From a checkpoint of a small transformer trained on Wikipedia.
Size: 12 layers, width 192, 12 heads of 32, vocabulary 1375.
MLP neurons of a small language model. Each row is named by its layer, matrix (gate and up: input weights; down: output weights) and neuron, and shows model dimensions 0-191. Each number is 500 + 25 x the weight over its row's rms, rounded and kept within 0 to 999. Numbers have three digits each. A neuron's up and down rows have the sign that makes its largest values positive.
Before each neuron's rows, "fires before" lists the tokens most often just after its 100 highest values on Wikipedia text that the model never trained on.

fires before: "4", "9", "7", "5", "3", "00 "
L3.gate96:503470528471465516499506489500516518507538552486509536536522494491554507503463497506528509493466514557516492483500513537473466516512517545461500493529539480534513467497492503521485505506529517507507484471502531508516478510501526498528504485504476442535504499475450496446529457446460547495508499497471479511494463506477525515543524462471558514463479530500483496516523493518439482526486542543526503493477467502503489526467483539482497506477550500514495495487502526519471501528438535498499502475480464500517474451512485488521474508482486526496535493508461477508481488524499511522
L3.up96:526487478496520459480464431513511501564501497508523471485546507496536531530492475524510510480490541429562488488463494480511452483530546467502509529496449494507511502524535450505472467493495537525459505486480513517469476499491471494477476501522491519526476510548517528471502509523525529484539496494467496485509492459485505473477490454500488531516471507527531422539494483498519532492446502466487464519520465532510505482483507544519520471478487489506471469485525509488526507500480486473500545530497495517471491491513508501474489501507482512501497499466494518483518470519486512507
L3.down96:483499576576488474490510487482514522457531551490495546483524498495491547530496487499472492526518479499505491521501524503495498507519550505455519510500475524511522463496460495511541505512492509523510507500518528495515468463481504532520513466547471455529484499486494497465524513488542537505494503494488502500520523473511506534528544539499507506490481553494504428452488509496512536504523504549524549503495457528523475502524485450532514510490506500469497481487538423492511493492491477476498508487522477548529521486496489521477474480515500532489506519500455490509484493475490527464

fires before: "6", "5", "7", "8", "0", "4"
L7.gate349:526496499502495463497490515532511480464505492490472510525509505544504488490490472492491512493478516452488528556479519467532535482533492502444500484485508502505534461506517478513539483524502489513487487547503521492527510486510454504453492533516463465492526428498498480510531501513486459494484493455510506539465509518455480507479518501494511503522499463550508544481532477525499503492460518493579521529521503468483523453471501495494507495460516514522470471487547532530521498497482511470490503474506485519502547466500499503480528511500485474502492467499532507482484423552553515504
L7.up349:544508541513477484466489522558523541460503472539521475515541538544531547559525488522493501528502494498515499487568491510525479466523485503532478513466513495540480488510505482512453502447534499509502497465468490482474486508477500533514489522520511490496497462477476482499489515496522568506510491504483541538466515462480517469452469516460462505537466500473529519481486492463513500485512477546499464487503471470524467511474486515460505508529499499485496508474477549518488486484500465488481526519532505482515484502504444495530491497523484489525513492496540524459480481504528491490
L7.down349:522489489515521463517484516530474480509512511508540517527510512549526491493517522545505496507530504501532516498523480488517511482525497496491534474541498460551508429512502512465512491486465481540517489495503522512460531509486473497491471468518493490505492500523477489454464478502477516520499507542500530532488547510455491501491545503481469529501463550516466503505481535452478477532488483517478475503525508491533495516477523474521455473487519479509500449440490477538544519482482470475490492479528468508515499460545482540494495476475526493439489519521569503481467469484499509494

fires before: "e ", "e", "ed ", "i", "l", "id"
L8.gate295:473459456516520498513551477522468529502535494482494521477501513440490482526485518496483496484525513497443460573504476484515448494516481511514485484520504495472513492475489473542496472524534480489506491507470531500539529547508498479532509549518548503509506519557524487541541514552460508483533494494490518514481462483514497478528522544512518504487473471519480488501518493491503504526465492500475495477465521494528502542496506542479511493507473505450488510497518465500511532494493505524500511506495512473469504507560495511483517521500516483532499552509530507527467524554534548458
L8.up295:458486458496473491481525485501481474516497524484461517505492536501489454502486455494531485483543485466472524548487481482505495475520482458520533470528483510476498489458480499526505444502526462516507515494507492527567526487501475470486486510493511500547480504514508556497490488510485481506542519515497473533440502486490481497498499518536505472466461505521518503518516498497508491477514529435459483470502480528472440528502512490512503513488489495544474551466509463493487480483505507516489540547491523518493519456475487495533524493494491464514538453500519523475484534564517488464
L8.down295:503505454532500577517515453490490471472528498507485460508480483477549491468520506479483518482480508513498444542529492467495466511462498487491501490498500480480537461491497467517490496536541507520507503505505467492508494536557507498495487504479509514502517531492519482483504487526482518501502487516491464520468484498498542485480510508464478493475485488545520539514489527538438513508500517490474503514488498489552477544544496504504470545547473507516513548505471469461518479536495451526512460502517469416517502485537494513491491493482488539536518526503518477487517478536489526534

fires before: "| ", "|", "201", "D", "that "
L5.gate345:509486534487508482515497527533509483525497488521509478468486495522464498457559493518489533459543526470471497495462493455510511465494484505484460546504495527499527527480501516463518522494470489546493519530540578438507508477514514496496551512503508483495450491498529499466510485494510479504458516499509443502450473521464496489519515489500478461512483475526500500554515530528496473495500509466500518498501526490504520552439515476517486471527570461553506479472493515491493499470482491505515505478537503512485494492465515499483498515497498457481497498472516473465540522488495467479
L5.up345:503483518480485504517512494518484485472490491499485516496530550504545487527523462522545454518499535477493513499507534481467472496455488534482518523481500499462444505440493496490521502503479483511544491544566503491512490471505448491503532495522483502467518494479535450484497442468499494506499556468486530519490460500522521529468478528507522486462489548485537508542487491536456523488477520526479496477452493504536541491522449505513509506452527496505512542489511482524527518506478533506517494491554502510499485531516484485519489511517490505464480490511472495556507476509493514463
L5.down345:454482469555522505495483512506482467486474485548515508518534484447507529481505507522442515510529477525499509502499486511529524506495494496483507541490503531505500480518499459495520544518496478485547492461473510552477500487501476514513494524485525504450514509465554493496509518517508529480471483488436560509518500483535506481501498510502500551485471510449478498457538472493499524461484502495504490491477494505491473503495481471512430509507482499521534552490484532443521493499489500540460495491540468487561501481480499468492470518541504470500496538534501508488541506475502537476

fires before: "ed ", "es ", "e ", "p", "ing "
L8.gate499:553486470512536498528499487516484511471478495497502511496529543479521499504503516529513446497437504488486492516508480531524457509507559488470492534519526527520494461528512502526502479497513518469470534490531540500473501512481553503568493466521510493505519478494481496486484537496529482461492530487520467481485537541518534479473478516487508495491492513490520512522526518518510479465523468509551508517521504506502544565506485518515531492478479458506520484493543480456535558483506457500492527558519541455467481514502535507505502475471491510496511474533528499507468514493467519473
L8.up499:511525532475502501516543501523502527508521471499519553467484497532493510500543497483501478494477540529511467512530519490467518517492484510540557512486498514537522481504521506469483509539523460486505517482504479491530495506542512502503556454534487515505534508509529545510510503525479498487512522469489507524501509486497498512470519536511516561513473460519511588517480489506471530521520502484526513519485546490474500503520472499475464509443521499520489518504490468531516486477509530562539505549496515509515520450478487532515511499489473486553497517506492532565512508546505533467
L8.down499:533507494524528493524505505497483481530493494515506510517493560518535558474504513497469504516491485486481521491493457489484477528454527478452502515462530519510507510534488487462514474496486507417493483513516490531510466521517507489544480535471553479517514477495487496519503514523481493467476463506517498457447486523529504449514515518482473490488483479486484487497500515504526457497567554480491486511489503511502514569455476512482466507505477503491558495521514496506493520485525453515538508503529477424495487479503486520503510492479483505547477499481541512467501516510496512447

fires before: "ed ", "ing ", "were ", "a ", "er "
L5.gate125:531508497518444521517505479496503482513480478481491508493555489513464494532484511483454499477533515501530525493470517468515479485503512471521504527521507481561532472505498522510516520479496519507516512514517500484486510498511448519484549514527457501509465467498494504444457515474482517462507520472514486510497545564532539493501503497537515509481520471547479482484518500520520489531469532476499508533451557521478504523478516504533546465508468490527506519550533503504483491539533554483509516498529498500548466441495484487527500493474517539507551463496477474527494524487511517490
L5.up125:471462467495498518563515473472492513467526458513526484530486461489516427467539476486563513463498499498494510525462484474495500469502503486499514524500490509531493528455518524518486485498485456501546558499476524530533522490445526542502489502500521493475494499524526504451471492476472528519481492484480496507522488528579497516473484464524490492507509540516457509504515512506499488474514504486447496457440488513473486509480476558517489484495490527511479472528508490498464507477465481471517523515480496489491458490502500502487511490497491496545501526522503486479537533504541508471
L5.down125:437508535525524503456456482519485472501551465501522492520483482490500507515515511539556499494487517470521466443519532472513494509506501515505489562496507489529557503489515546507493469473481482533473474550477487534508539498509514545501490460485460490494517536515488490421535516490509467536489485467480524475510489521456490482519502498502509525503520466511465493497519437495505515467469492468521493523547477498518497519499479456465491473482459513496503522478501481494523495489481511532510550449492479549512507500524478502469524536512480503486517532498494519494507482501498498471

fires before: "| ", "(", "and ", "of ", "was ", "– "
L7.gate251:473464515506528481479544484448474444546491487495500492532547513489511524495509492523469514488496466475530544473493487510479506470489549482490537486491523531470468465471525479513509503492502485472491508529456500474507515505482469511528464514486518481502447436519518488515443483493546482555442541519516518503500527516456486490493506467519483513509514480489517548513520517497472492490533473517468478493509516450503475505488492482501488527496528467480499508507501486467516474500469522475560494485485513533458511468471503470528495491455485536497498561487473505535470527506503498499
L7.up251:469495470489520493510530477467485515495454520459502523544481492516518513441538482522507559498498518515484473501522485487488518455518476514480497527507557524512466460504514496481509505503514509499456442527481476485483485484488528540505481507519511501545509473483511490510483478476506487512464521524492532469511538490490545490481512473508541544540505514537516526492502490515492490497492493493482528491481525471476500476504506485519504555536537463476497455492469462411509497489506521530499523529484505514439530523530526524555495535467498503489516565522489493511507501483500521530
L7.down251:489535537506497516477503498536480472509495493516504511527493522495502527531464521508490500491508486520502520491513544542511483501468519508464464488511514519500511513491450539474491522485522507514509510450506511545508500507539500456477535521506525492473512555470484512531522506523515537498493519540499538480521490490501515472499493536515470478502470522549484444481524469450494516490476474500469458490530465500564436499452463506465467477548459518539498482494508509549494516494503506496471541506472483515511505525492499513496503501530476511449515484536456507479560545522486458504

fires before: "er ", "er", "ing ", "n ", "ered "
L3.gate170:496479496506485503523464516504464520514513492466465512529462481505467479523451536546515505524465463519484458500522492514511536523539458464470497585535499522487496504471500507506537517468507498488501494514489496517515505557477476499483501479502479511494473517513555501522524486525515495460504503471475505468480535517482496489484481500523512512483524532517452474526485511528491482552550512468486499486509466507500432516515448504491457469497541504508495530496470491471530468503470469509525467455492505536511518519510515525554485512475502515463537478464519479458483480485483480505
L3.up170:464515515527502499537468510479500481440475488462497519520468481460522499499502531491502528483490525512502469544494512517460519518497467483538510478482506472523496529484485552522481490486456487498576516516517528509512528524496513539498550514511506547428469469507499498449468504514533528512509529483467518490536474521473455560517499548524510529468518449501494510500511493536477509511548518500518494449489512516449511493521493504515471496504495527505518503488500472497498500521509535481547503476464479503478538530555518486485489495515494479497470495544490505514497517502533471485
L3.down170:478481538491479490452506465499500499489514499495526530486459471514506465513538519491481511473525508503526487536507498418499466489520490491483475429445506497509508530477497506548478507518482465451512507519506520534512527524543495496531471505498506461463506486532525503501457513494493502534504484493509507489509523512525497547483481509481539535484544469503523545562503496526493453514521520522512503494467493506501493502473473469536527503524471464462513505545521524508482508495484523503502495548471489502490467487486543520541527449506452464504513513506504521455487548500537499474

fires before: ": ", "| ", "h", "p", "c", "pl"
L8.gate134:527468517469527489565531513531525443440500504508464532468474515500497500508496515443490471492465507509463490499427516543499506503531473499503511510509532506471499509503490492492506486478491482500474501490507513533502488540433516478533493477462516512492492527491494517519488457485499498488470500457487426535465489517442518505498521516509515446530500518473475458527499502514541477507497476499516510477558469514508520483503500510512503535509464476489550508465499493507476509472514507470478519482470480506460490480479474518553517497537513512530492545495463489515456482503485502504
L8.up134:510455477495479463516524513520520495466493493493475502479492475496486502494494531448521502480491545482493519511481530538456507466511527452508487514486522522470499500478516498491514502507532474495527483492452502492463525501470469466506511494463535504508486484514515466495488478512540487473476518470520503504486504480485502487495511494531470485502444462496529529467507501499570470529448518561532445487498483517478492503444546464469494482468454461515514449507503470496486452524448492474481560530512496488515484480502475508524536520499537484477495494520525493523451493539490500514
L8.down134:474483504505529474519507523515539446474517512515471511508532494514522522514530464490496495500492488471490426486480501508491500460507511481509524492514514469549491496495469470476490510494491496479475509483454494509502504500467514533489476482517515439524511511509481533497533522498507532521485522486491502510426450478474476474466505486468502520448497490477497514520476534465543480510511473489496502533532477495503496482496496530485465549508490493473535502485536538545501505451507469464558482532489523467496520456445502508467464449556495496550508484507504512504501454471482479504

fires before: "m ", "ure ", "ur", "ures ", "vid", "ant "
L8.gate476:514499461509443512502528508519498521490485488507539498566493540511509463500466508460479514469529478509482528516465496510542496504525499520507472492500502527585483548480466479491489496499509504469520462499450480488492479476508517502506491493459444578494514459517505488501535482523507466499500544488481495492520501464475514487476496476489476476514492475493463554490510493509507490487504498457486496511509506490482436531483501566485453466491510473489473542484462473482482471532496524523495514495504522473520491480472496519506489517474455524513448514517459495473482487538495481486
L8.up476:518499527508512466507505443481513484501472497516536497491447532527511488507478486544499486516498461508486500521496475504506524505507476449528519508534508501531494512481513434445486488498473474487524533514508525508495488504498508477519510480511522509502516502477485508490534530521525543521478531487496527484504460473487515489508513502498480535476524469498513502544535473443522525521504512517448509539444521453504439570486515522468516503493478486492492498505505500468495503493519542515430495496522527519530535440478495519543515543477448531524479514492477513519525501491535543488
L8.down476:475536479505517486513530503492531519458513497552533522494490505496472513498473458512485507514486459505522458545507491508499462488463447504524467519498506444530496500542539504509512508495464495490500502529489530513464469465440506494492508509500519553530513509533508526499512528545476505487483472492466494529502467494497472493482449511489467487476526448493484473462532512506515486470503422492505481496504503531530505519489527470492507498519542527494450489477513503505498508519519499420530480458467500512492527504475482543510464483479489487441503466498503461462481522496495492500

fires before: "er ", "age ", "ed ", "er", "a", "ing "
L3.gate155:485503512555506479522461471574498503501536487524491534491518522505505469508556535465501509453503504503495502535479463512470490502523531486486490535481488477538494497466523511520492540498513513505480527471514491511491495531476549488497509491509499509548510537524501541488454472493492525512486517546490536474515479526504508488480489542484503547526572520543523505510484480528504512513510517503493514484499484512463500522494485498467545499500493462487496509450556520514501484490543453500478496510486496522462493533440523462513539493477539464527523554510474464486489483479527479517
L3.up155:492527546520502500492483532479449492480476531468464487491503498531482462531515524448467512488506518476477556519495478505472506526531507477470510474528447469505506547520499522511493507492478484510520528490522486440483498504515486500454496524477465539521485457525531507468501502497500462521511469525481551498476512518515520442461487524489492478489449459500529512460520552505514484489496523494467509503533541542467494488527506499453514509496490497513516463475480476516513463480480506495478534485466474551453501509495463524482505513492530517537486525528528504509515545528503462509
L3.down155:513506525493472534502503520490479486499498491500502494459495530510486541490527469496509525530460454510491486495465498466497521512490486505522482497475530488560518545476560454503504496447526500492454534511509501491429515501469524565518496510480493525496484531544460539442498535538487498484486485490490476513520483518526492496481481511524513492548501501514500517517523480530501493541499474501506496494518503508467486459490449515515478489516460525481460489501461485541494443507511485505482525487483466501482492511505552453525475496443507463515532544492492477482495458507542523489

fires before: "s", "s ", ", ", "ed ", ". ", "ing "
L5.gate95:519543480540521492488464521496521514510536481502487492455524512488469491495489497489510517491542491466518513467539490468503464515487450519534468531484491468490529494496497485471499526506442494469516512505476495508508476486503472503467518514480466465510489495501525489486499524490512517470507495495460446472480496513493576526502462507477481522465534514482528500509540449503508518494531476508505470480478517500483460476501530509459564545530491495513553518490500493477520503486508479469525521425478453507482487498515460510507503480509540490529531503498426528506518502522468536466
L5.up95:514494493531478514478497527540504497516469534500506476475482507452497476478523524508528503473485484500489480494498522485453513494490493484495577523472474473474449511506449483494507519470464460501489466488496467505499529548473454506474474514489533544503533475514483512500551530487522476483546516539491514499524483505478472488463499541527532507522508467498543552450480491492519500529478511516496497494509527481464545561465517504490507501493480459477533512487485472521515541476516510482477478482490497487550491542500489518470501511513487468545476499514486517498527424472498487507
L5.down95:493466501447520490463525511497493472488477501515511488529472491514503492498507493526481482517467468496545509487475468524520519478532538486506520480497545518510501539552461537512507484526543498531471552476544516507507535504522486527471514484521506461458519538464486533538499496482456500544474522504494509497463512494504462457511552508491482472520481495491486506507481516484497454530484495519471502526462536496560507477535463489511438540530491511507450483506487538468472514511535475481508503519489487508514531471483517515520448522487487505509558517537515473529515514508508482480

fires before: "| "
L8.gate147:490501476495529493511514500481502508504511486500507513549473466551485516538518521477513526473492503519481483502500487481467473491544516525536490471465504536527501487522480475498496496511509523558461533475492524436519518481505511527506499437502520518478495493537493459489485513538511541521503498487516535532489498524509518523476488508442549483519449504499505508497472496487474527515482503533496467503492522491496502468501539512488555492474544485471470463488490440476503492487470455545507502492498511522533497564536483471499500520506499509492532479572473479546495465534455514486
L8.up147:484483557495514498491480461506495531485532519460527508562505527494517484521537459528470508509477510494481517465560535522501482516497500511514452539480489514504506492454498492507509475513531562525511497530442486548432467495492502532541465473484510495513491528485534482495495515510490474500493498528470525470468491489490555527508493495500499519514512523500485495499465493569501480498506512504541498496491495504523503509520533489497500483530493483478492426476501507492514494511467492495440489516552524537511482524504537512466523496471454532480480496496521504535515520451508474534
L8.down147:482522493477540509495540523474452480434526477501494509484501499457509536516467525484495490469464497477478473495514489488491479499506484513533491477462510576503457526519477498502503491514479477509495494484460536458557477517493482481511517519493512461463513438525534466476500494497486535497494506507489529556491481453560503462512500509492538466508468500524482515463451497486456542470477498529503506500481508504542548499494498546540488477474510493479482504468481476485484483445506474517489503532508532503520514473499493485504515474523488504522497511559519504483512540521498538493

fires before: "red ", "ent ", "ence ", "or", "end"
L7.gate316:508475491483510543489533454490525516491491519543435470488512449580555467520499504484466473501497539520481522453540465505525539490485496499487480513515487526487503513517492520458479465473496501515465459507487535502482544472502483526525499534499509507539443550521519486496493466475529500457524538514515507445525514503536509503464472494485480465518523504534484509500487486545502505510511533496536514527475519478463474496495490510493528505548496502513478494511515463546503493508463493505493507498476536520534497491531475501467491521530482534480522512505471511503450540492502511513
L7.up316:479474471468508506574516480500501559505505493486530475523479494481489484506486483524513477526538532467498488495474478484517556530474516505473508522436467509511485516494494461482471555508459497517464501547552507516456502404447501489467494502518533507533534502485495490528501494517515504503541501515525485510516471504478519510501493501510534539455505508525516487504488475486466478522520507506496483520480500488519463460533498445489500477521463492478490485504550483528475498514509512487493519503534459498464508478527501484486508525508502508507511505502457533457560498523499481524
L7.down316:504516487501485488509494509518505533449522527501542518481524466470496527512490499505489498495534521534486482482493499505503506518469450485458442484459465520532476547492499505516490477499455472459499472485489516496486482505485453454492464548500496477486523508506491485499509464504506477511523467503532514532495475475558510479503473497509474481514453537472532546558480488519488525459541537516500459513499487500511524501559466468528505492497499488477478444494480498522491508491485441542504520487549495481527483492526520497497530497467467546489497520491469478487547479543479502527

fires before: "k ", "k", "ted ", "tion "
L5.gate128:512508522532511479473508491493489539522517530498470502506490473513462515457515459489483511504522482510519511495503501485474485522521527430511530495519510471498448499502529528527497505510498506460482491481483517495505534519475490546464502500512454485504499537502467528517509527527543529503546550498489487486508512540444526437533481527493556519491516511497455479514525477508479508502567516499513522524493503500468489484521461518568465508507473481498512547513475541548528568504514486496546519518464475516485494498504461489465502517489500502505501445472479499532516496526501496499
L5.up128:474494466523496502472495517483505559537508575521528494468522523525502505521445473508507489484493466504446492555480520486493476517458469489486455537470517472459438524479503487469527508475500497473531485498463538471497508499520505468490488517503466540525498509488483478482525488519489494532541490471503495521521503498476505462521476503527513526477486466488541510471477480524522460481462480514493492516489521516539498496548504507503485496465514515498472524501528493520518500513485433522482526479486440500443534549499520508509495505471513495523490494484523545498485482520466497455
L5.down128:498516482522454486493478512531510530513498506466448482521497478531488476492451489486511507478517453498487479516537479527496472506534459497490487475501496482521483539455495495532532472485488474494485535516463550534481489469513498477531514517514471470441507513492513488485485518491440501513505530439492519509533494498484498454536508502524555523519483460501474461487477471477497509487426482503495477504536504508545520523515492488455506497454501472502519490476498503499472521493497501539530502555540490505500508513516476498513488478501484473519481520536532558478550531522477452510

fires before: "ed ", "tion ", "ing ", "ted ", "t ", "ement "
L8.gate381:534459518428551537467446480502513488505534468540483507514509486520503521502490520503492514511488495512459525530490555483518503490511506488544477516542521532515546507528542482479479469495481554511513511526511509490480528467513505496541509455473544512479529483517506439560469524500528509505521499482512556500517497510526524480498515483500523509550495487468541500480477493536494496497522512462479494517480499517517516468509481478507549520472467488492469507527480542502510463478468507495451478518451470506481541484551513516510511504502521513495474492494527537496532495504494531500
L8.up381:490494467527511545521521501489519508502483511495499535472542507506491524526454440503457501517461530501516477523466505452498533501465450483472492441485558519516506472512488491456521491494517518476475514507456507497500505498504430521535488499470468484501524518509507525532480525525548504461521478540494487480495529529535442517496504485509480552491521471485507540448508502493472485468467494513497486484500469531481475463534468530511454474534489491540478490492493544464544479503496477531494474508519451514482501496486487480494492478500493509485509488508495491484486484520440517501
L8.down381:474500470514512491510485465464507483520510488508491493517500499490494486499526542494461483535478500491539504470490509487532506504516519454553525514495521484534479539516514495488477495505497485473495491489467478523496452483534510474569488523463512525517513514464490486478506500545465465475532498462476494499511468495512514489486477496497511545529443476465490525492441506468513477516468479487549487541500512473512506529489500475544504498436541505463488494519524439531448500494479422527490503529558532494505487484480489495492517493477501528499499555511482529487491472544505519496

fires before: "| ", "B"
L7.gate441:534452549518499520487558524494448459504487504507540525495475512481467525516508471487547503502532526516480472508526524495543470508526484529552506484492504509515483513485488500476524517534510496501543512481516521506539492489466505498500533475494521546520489495468476456490517477502519502475487467472494486508523473532489493460503512489483535512514495490517533491505462559491474502497528449491479495502466462470514484498519528517472427449512450469469493532483534500481516514495513487488521552479514570521478467495508502514533495558500529542487504500506529481497490479475524486510
L7.up441:506486506530541506516490518490507492501564476503494528510521528467547476499584525475516473507492536508485514510532535545486520473489493492517508512479524494527440469481525499539488487536471478489500471501495526494465487490530504509510507474504419428462505517475483498514517504508481519495452529506521513553486471482487488474494510482511520513520491506467500530492477466445486517480528497508501480503507511512463515498484490460570514486538526521489510498496527488527498467513499521538460457514532456489491467541467465502468510548524495467488476497503507518520518499484510493501
L7.down441:502522510482504479505501490490511507452517506473482483505489510527465488547501453553497506490495509487494497468503527465487490525472517490515502509557503513556473507472524499520499457469521503488509486482473477495491588516508500488491472504475532526483509493518526523537509494519470503502519540536472478446511528471529482512477521492487503488478509509481494493482467480502547522494466559487509507520513491541492545472531491529498526512477514507583544478482529491528468515462481491483531481536529480479504519505517551475469481461457487463529486503520477542529528518484484477535

fires before: "c", "g", "g ", "t", "t ", ", "
L4.gate507:503471485492490487516494512540469514515498481542456455511476480539538516464548502505530503524500532489507563492515493502501475478531503477519471513473489461531534517528501507508510487490527504536515482459449483499516477468497495503436472481485472510510532506485475470514518490465510494546526481476489473523490548497543497542500510444516527503539489486509510491481519461473514511511496488498483509480518466457490526500538490477516459508539518505491475497475503528492521453465449514532458450490476495495511552517491487529505455497495490486491461513505547509476486435509463504512
L4.up507:524509470537431475481462508526506521538526499486509535487483508513499516508449473518470495466490535448543478532481537502491516509549439523524485490498514500503490501505456534502495526544455494485494471476485523531488525502481487477460522493501521516509445487519518486477527477510499499478476494504486508497505453445491500451498537493478460497451509524514520506502509542469495500490528490514481529500485469528466483538458473501481515475512504534477499538498512495480519485490539494541562525490453505459474470486512531479470478504479528524521499501531463475516480478503461489497
L4.down507:516483486546487519497506459525475501448508501470521509501527526544538492488503469507491538518515513540500525527516495522515462501452523497519517519510470473514492534497478519475498506484468527466521562514492496457487515518525499511552509553467484514497506531515475516495494489516533546518468509524480481514464474509492533479497478499505519481517524467511510459486515455512497533489465517504455523503473457498511541459470481487505453516496502491547474478482508502523503524532572490497496510503479527415501518509524471503484481528506533490498473512517482491550559470529501504491

fires before: "u", "ent ", "er ", "a ", "ed ", "ted "
L7.gate465:492512516531512519529488520522517501473496521595479486500477530458496458514510531492489493523462477479495468518512524500475534473513482494487460487506517500493532472451525518496493478489518519523486531526490512463457525472494504550514498477503475510499500523494531501539484543465511512476507482486500514483493536485425508528478466510485511503519504521482448456455484506521493521518497514487477513509526459479501419498528475480563500497512531505470459489477484493468529474511490468506500524491518510497504507510467505527511473460487494564498541476475476530546518503497507483472
L7.up465:510501529455520503492452505537525524496505498560489498468494506512496477489502495452477522479467536541457490497502457484492529499498478506451486509467528478521476513476493502480485482543496509483497539496463529486514535517486536535501479492536513534542518520498506490490445456499530518471529537528478471497506480497490495490492511540496482486531476480513512448515481503489502529472483505483511497479475454516503576432518540505521527497467466501530524474487495503531481499475556491441467487505501495504492493454504527501474491525458520498471496493480477560541505501501504479496
L7.down465:494493492522463506464521519486496512531488544542503478540513489511507506530509522548530506493491486484525505530515512517489511488490536454549506457524522556441477488502537517485517476450563518508503492484515482498492484494532465505530492498489486536485474500488497529503496506474482480526483436428473547514517529455480525490483482479512536524526532494502515510473522494516486494517493478551511513500517529513524488520516476460527474493502538494480450460509511491458490453543479475501480452527469467494521530519486478525522494510521454535521503481476499485488535482506477518498

fires before: "ed ", "ing ", "er ", "s ", "et", "ro"
L7.gate14:511500511523479487497459480486529486493516521507482497514554531492495516507538464476473472509494511511489538491544511570541513533476508476467524506486521541536520496513518505491498525539509565533512532507525483489482475540534510502514523516494464483522548544470501522486511500567480504490498515491494487484433518572482506510455452531553524506471507495477479533509501477467508510488512534499504465497527486518493472489503514485519500499473533500487493475543501523477480478502511469526496423511492515509517510505511526503502527507481501477445512519530502542530512508535499530487
L7.up14:481462512495510467536490539495507496490490493473517504488500514522474497532535472483485500513533481477514483543484494508539466506518499476504534503484508547525523478480535553514492508484486507467514514445529520492496480494512493484542499483541475438478490525483545501482535500554438481507484510538481465486451526548489506475493464535543495505524527483523496486511471493484502514414531512469499517516505516518493454476494538533491487533519504522497519495497492470481516460528533487484489462502524470531523481463505502529519526479489540497506513480508482509495520532541518550459
L7.down14:501464547496466513494444475505513493485543499526521512471530495464481531517472570487489462485464480505456489477525493502518514503509509499507543510467466471523492493548491517486502514534494488524542522515487495503471498483502449506509534520520521507551527535501531466501493478532482503466451521473496548530470512497463487484490530500473475492543484486488511535531525522497495493490485497524522508460553501477485525531520511494496540515487521519531518522524485532491502545514513494451530490475516528487510463493499485518476484499509499461444446569546507522507528483499509494516

fires before: "ul", "ear", "er", "c", "our", "t "
L7.gate32:457562512489567495506504522512500525490512513526497456516512465513471486515518497478532533486473523478480512501451536544475447461515542510480495493478502512505547487514504475533509464520494516514452479489529522513523479522524491537501473481530527532490477480496488519507515474505494534498495497530538502491446553552504469484504514494491526483496477498524554482524498500485518515512493493481482519558498495486506527479539502512514492564495452492429480501485506490528476460484506514464502502492490512494487467484494505556526466510512482469489526537497534476500518507483507474553
L7.up32:495506502564479534479507468499459494507566474496502459521521503464532511530466557474496526539519527505517517504475489480522434494500549519516499502506508498501487490504488500516550470507502499511507482469549524490525464474533480512479480461519515508486500501465467492501541482513475492504493509551488516467480526520514548487564547490492503480500495487483521488487514511517512483536488474532529490474506545505463503535476534502512502490542481531526526510519515510501516509439501478479477504487427498516473458499521434492482530522469524502529495504493482497521502493488454517520
L7.down32:485499491499506515529547509549511451480488548517448498526494480523472487499492476503524533506467471519494483500498468510478525501464497501464496540499536519493467528472491494497476522486516505503462482479476507505481455475486507470481470562516470515469497468499479490523522506533544487475451524495521502519537481513498470555451492514524524497473497505527495487476521511527542469482525507515499495476532479484546508516488509474483477493490575513513536538469479530507512458478487544481517475498502540513474467476488503540473501455469463462532486517542473495526510511548508503521

fires before: "er ", "er", "ation", "al ", "bo", "ed "
L5.gate430:528483489520470534539481487531486459518545441514502517506479537516473494523475485470471421482465506503512497490489511489485486494522522494493505474533502431477499475485523517483476482496479533495484533486470539499485470469521472516492526477509527477505500531536458522499500503490506535502507506534484482493519536536477470451488462509494481511517470509500490483491448522502568483543495565552502530497529481520479520485531486492508531493490487516493510461492519513516491544498485485500515487455504480490513460493498548513515498486486486551490530438498489505482499487487456454475
L5.up430:517476497565472505489493529523476484489500491473473523478462499471489489545547447482494512523513507514488508493481466452552465549448502478553480468507529469497494482460521467497493492532507528512492525497525491492478493534511470533519493526461464525480497490514479494523547451530506543493491494532515495505517469501502517527481503475500492486459479523500506496433439519508528516526511517513465532502483523512487473497508529483536518502472486496535522500521459504491531541485487493496506462472521479479508495518526522541478522523506543560497486484535502466504486480481470480533
L5.down430:540492505479495550515526490511462486454471520522470528512541516525523479474506572467463505514495514492508465484465481498529533469568527487495509497474552507488486460523477520517512500500515458526454503494485482483468515492530523506505477514453515516519470500461483520499489556484508452519525528499503525522491509506545502490542453513488509518500476478504473493504546505534498510494489511487541521539492491495506516537521525464518459524503509496495509538523557430499493489495471505520478516479475508516521512429520518540483503477475512514498487531486500493497479477518504502455